config.toml
norm = "rmsnorm"
bias = "none"
tie_embeddings = true
parallel_block = false
optimizer = "muon_hyperball"
warmup_steps = 200
MLP neurons of a small language model. Each row is named by its layer, matrix (gate and up: input weights) and neuron, and shows model dimensions 48-143. Each number is 500 + 50 x the weight over its row's rms, rounded and kept within 0 to 999. Numbers have three digits each. A neuron's up and down rows have the sign that makes its largest values positive.
A block is one neuron, or neurons of one layer that tend to fire together. After each block is what it responds to, as a language model described it from the Wikipedia text at the highest values.

L8.gate102:465491463421516450466568571509426446569571585598584512522516481524520561495494564400472543390439586524447457542490488415538512473457500532555575477429540450460568470438578491464488502533498530512508438541484531516485487486486500529536504488500460518489552364545488477402456488511475460462
L8.up102:536441516493474524476504508481491441544449455551475475635508549493415489512541594495447451511434454445522444562513403539621479604563560481583412426504538461472496483433595449575464423525559472580534513636531460497379510518504527521500511487439494569392547420542494579474535495437497491503
L8.gate111:488481581600570515519577532450420444496459450649523506594529431571512514486513522497458580521468499540560434492595542514461521497544506611532515440419473528459483493473490489447570449484537463563492401568480545499407493463472495503438500506435424533523535497397506530482567430495481488537
L8.up111:448582518444594504505586529440591422429554470565460456458475450436493602492507597573528504578486550471493577610559526475544542450475490504572469478559457527468470491525519416529495518581463486553478415508501429583508544492459446610540506524450506444480440513481359531500452434545463533519
L8.gate362:515482475509491576535534462510595454544419465599554537592632488558416510531530527495427543425483495519582446429453580557492472485536446509552389567479441485428505414455489489622498373458468420419437525520492565477464474534477545456535506460456410628514575433489519436491512505438523502505
L8.up362:486472514557569505484522479375519589477458443546456519525431431528489494610536546477526407466525508526525498534608605560523558496422562533555577546452499565414470554508552557538412415499509441459450410603459554511478548442574518436510505512502446480576527409428415467497477592521522545489
L8.gate510:427540422481536505508514504521507546461529440574547464553541545582567459417374441514505589473554483558587483541508581479511479503494480442504435518473529460531427461540447506531530626519515474560587346524591535469507485495400482540559551506524501548479493498431437555574532477443454512515
L8.up510:484427444516465499467534525489582443527456548578443433451459486561454492603488527465375422395547518496531528554459493532520529523535444574562510518458575473553566459452461473466465524496504470474416583529468464401554472532431486514542491438368531435516563398493555478527520568462549465521
Coordinating conjunction "and"

L8.gate113:588555489420522541532560390531399545593468499514518458571495531517562573484474515455541540474500519561503524499417587605486569476459549478475432530513555566483552432477542487488468472510457573565559578583471454558457445503432501470599551517462572540511513528573485550574488523529477619469
L8.up113:489517460398514455553585479502590469524566459486495449545535474486499473518546611572493479581533610359414488445427487610484417596441478546544509506467487565557460579509459564502456521485522504489535494484573478527499478480471440500571450423435459423502467462532489489510548581534582577542
L8.gate128:479472559524550515383533485536441525490526518504595522496450539484511555540534557578475534583545482572553552476452490447487479566503577443590448514491451609528514421529413448475520518504542462516481499528542509558484520530462431598590520454505511563515498633447542476499522441486472518519
L8.up128:464564464501474445514543473515428472470507530525456507498409524553490488547579503508526438523405503470549392545511498480502490495462538381529505500497585458617570386535474574518449445590498486530527519513531535420474478540568553479485568507533590530511516451396554550506489566531559435414
L8.gate305:541517527447451545391552459522520517435451581507481557478518479514458465514515643462479454475554463553506481525537566514512436415519466540469554438489499567474529456434516478407557495478527454410452503511413529535515509490506465480553514544344489497508564531496488461434507506512477516595
L8.up305:495517452485434475462543461518526466515495504486521382403577434450538570537492506532514418555565453480541375478578464514451548435446438542561462490466402455421424419511550524451630493526563403471485513416435457438406454423577494594565509510509506450447497485465430467484497512532513537445
L8.gate394:452494463437536458404469463527604448433574483509434438501514474506452460477476530506460475513475474547571504581568542406536513566545536530436469509416517474467438481507525354498449525450488497445437491485454489564586480471522464519523497395560467538506355554559475507487492466473611507559
L8.up394:467513410506529466474437496439496451546555522439442436546560516507552434518508566498589544529510535423550474578454535515510416495540534548480522501507498506487397562493459485396566391539437374487447493464486445545372498570464501516465483446537525500484459516438450501564549533476409409634
"de" word piece

L7.gate349:629546516544370404387492488512555465398596486514605562541592492550567487542441529524511513517506495532520518407578514556539515491576496465471436523483549457471487432435496553528601545526632512395493520567441551527383438375493461545494521457553420487547503434502450488481543466519474493446
L7.up349:467516529536585487551536483554506497511572558450477551457466505536508541520534506475375476517541536439419517505407503567483398516502491525523555497499446478469539473444501521512401500505532512498400542522572494476501519525472457501419481470535561532495563592505500464472532480529509545520
L7.gate363:469483455518490483554494513556560449479445493508401403418540514574526519469608473535332564562564482519528466547476558540543518454507432584512483560423484541466464575522511578511530499463513413459546536472572497473523551507599495471488494473429396442553467532580495514517594507546484532440
L7.up363:479546538453437563451429543597494500498485512465433515432529593518544447509549557574539564610524507412442537531569438563549472559510514368511539554454460535540455512503554562534516582501508455464454582493395472425539548559509462497453608475399460506506468501514470473509625454450559395508
L7.gate472:517426455521451517493574491554521477485470479560496466595510543566517492535552560649533528567587492442522497524487408580471477513631473508439522548532508548466536495587437393522500537519528411506460559510404374466462508533554449559536493471447480530580489492529516429485530576515525429573
L7.up472:513483356412532459509549501533454481495514513514463569630491552555611521514536424538479603581492465495482529522469483584499530429471536554476553447509527523497495520471466428541465541421526543637453522493448476503560582540513450539456416500573481537528451527506503430440567606445525543550
L7.gate493:494488504540495492418514486527585603455510515529526412552552523618522452402517447422488518544481569464526577589485499587446524556532534485505504460536561496440569509570436386541436447478547653582594498550470550581562577459483399475441496502509437467460541486459479438518573543532507519475
L7.up493:473578535394510541548590449502532499546564483496523526472504524527522503447485521512443448479549493537600545550528489577557493453563512509483484543558500507482540536559403456543420483486399534460502465501477544535503511472487444415599482429601399467386410410508473549503534541523536482421
Word-initial prefix fragments

L4.gate59:537409499552511506576457413539474514504515415476601461434495513461459484369449491495435509475425618544522624528406454492600535412446514468506549465506525449537422576506571452480463544512566564510385461461427500487539485580487467495524472473462471543484566484437486332460512497513545574430
L4.up59:513472411503503438530457528517466494470526416555488420541424529438485455515472453438523443494545502496598557503445542526500377498579413489455464454524591441467610562520509463565486550483424469561576545428422457457553439549482487473526446530306376553546529454449505456469453482518537541439
Clause-linking conjunctions

L7.gate238:459531510542528494552522536537481431465469520525527520488506632585576500476528429422586477457488529443518495478453511501576502475540481454434439408478529549515572525574556518553607510555523480496476546536477494557465427506481403577487537483485503486465478486566538476478437504558533504527
L7.up238:444466508519465540520534447515538518485525548496532500480470503551531557471633452475487392505550568504590493524486510485650458415495500468510464453453582463552473468429416457493479467575463607516425487518504493464500464461556454447542603520495544519472424514500545492515508489543547444503
L7.gate311:501570565470474521553508564537537465501543517512535508468593479579529514473560422499524509456483487563428553419488513604446539413568561517527470458458645506484463469434513482456479542557448589535419498525563505575487528480534456582495511504503486521541506501573590475440523503532451479495
L7.up311:513471557511519506540424418492490519551431445458481535564494479512573503487483418518521446441544516479541531578512499489482470482405513568419454435407479494518536505522414473576460525577516490499426503465454457463495568511519409517468565555491419438530421518440524554520494536431417514562
L7.gate429:369545487464554605487427516461469485482483510505482490504503495506476621514503463530466495511529512499575631557526563532574549483510528556481604494554482428588430576529508518544439419520458514550490425534607588551514474484586449482549566479479484503447455561460446489575512556509538458513
L7.up429:494506570595496464513492452522544453505534458494467506592455485467459614527573554558436493461529502479427463574532574451564416496487423457513538549486457487525491570471437501469370418500521525502465474540516574524573590351436494483551452430397538509533549428516479492559566518543499493507
L7.gate499:519432437524453585554486540499523465537502579492514473568581482509520522516468449510442481567499585478582528466506570418516586418522522405372456505478616471513640505458509469509578518466494514443476459600495462504569470527424439529504582485467597569514516527511561500427545501549467456485
L7.up499:537456455550411485475572501499502513489488521577531494525491460529535535540455498544429467511456480508516554498556529542467574408524418390564493416531455484548479512462471505447543545500399549516434526645549561515472496573429504550579514513508517425514506602557517481451456491479473500398
Clause-opening connectors

L4.gate194:488577458443453552498606552454475468471484549429602510459431568491597520495480556508417515558482433462512518542473481493507594491422505576507479605501479565386524378513500467622450476481416486535466513482541472455507466431420459462505503468635481594507498509460446460451470497536524472504
L4.up194:434547519571463536537482446542536563488452517486498511502486564334484485520538598445475454536483488537471489514553505573532428413364515511536512417457516559502544505516561540444490442391625473444404505544506498477543538499517527446400516383527512492447510539566504486431414499548500591482
Light verbs and stems

L8.gate114:457585479504460503460528453548602539524539405520501575468488500488522547483520463520430489542536464478564546427622545469527508447509527587523463452457447516404543533488576485512526546439532397470471527422474542541454454515554433505501521525553425445463514493491468536495472484509444487510
L8.up114:444381472508423420558519494476535511496556553544524443472489442528426424514587467569475545475498518496412454572523571500569552419433526589528491441456483488515408500431569523500521423375529555476566596472474498441566552407480519463454484470502430479511400543543454438486513410537565531502
L8.gate140:456446498571489474538534500441581531520485539498482529513536465476380411551537454522547483501577437510472598467563529521497530502522480485544569514495470441529459563495514490497519454437493453486509486495512502479528485528504445501482485553603489537506474494522575477480482514553431627480
L8.up140:509524514479549439511560504424566502510441565593432534516535551486524522445524501579490578489445423540528509485513384467556549423404487527549398474446514512458517609522548416528539439459544525495490370456484569445511514421495349572498497553358449503428484564519441550511559556525562519475
L8.gate183:464603443428479491490575534476505465490602601553502597511558439499511514411436541545539363504467434525428558517507541491459477497478557567544539451462395521477481460542471399512500501445473484486554545526471524507580444540557508592576511521550461563571426494489436469545527497462462543590
L8.up183:434510396502411481574615443479578392499483519567468478532571522476461490471592529520540493445491463527537495467371499476502468500430556541598440482516461481446406468509496499571513445515506543525531404530434516508592498433419430398466472509477539429566505491434477485400473521530490436559
L8.gate335:510570517561450481420594474548550464530485596575520432447530478456459509441539460548464461429480456517555463492482573434512545479524405658468478499557522595516525439461439465525589439411477502451416495413549492494596459496555555486511468543512441530454521523420507442562582398435512491513
L8.up335:490460519540537565445572504455488483482518522516487486491444428580569488526544553486465481478431444449543500519426422498416598476400507569518531481434571439508542504459537567507450460526469517530524478375464472455536509406501502622475529512536471505459493506403539532502383544468420524537
Mid-title name pieces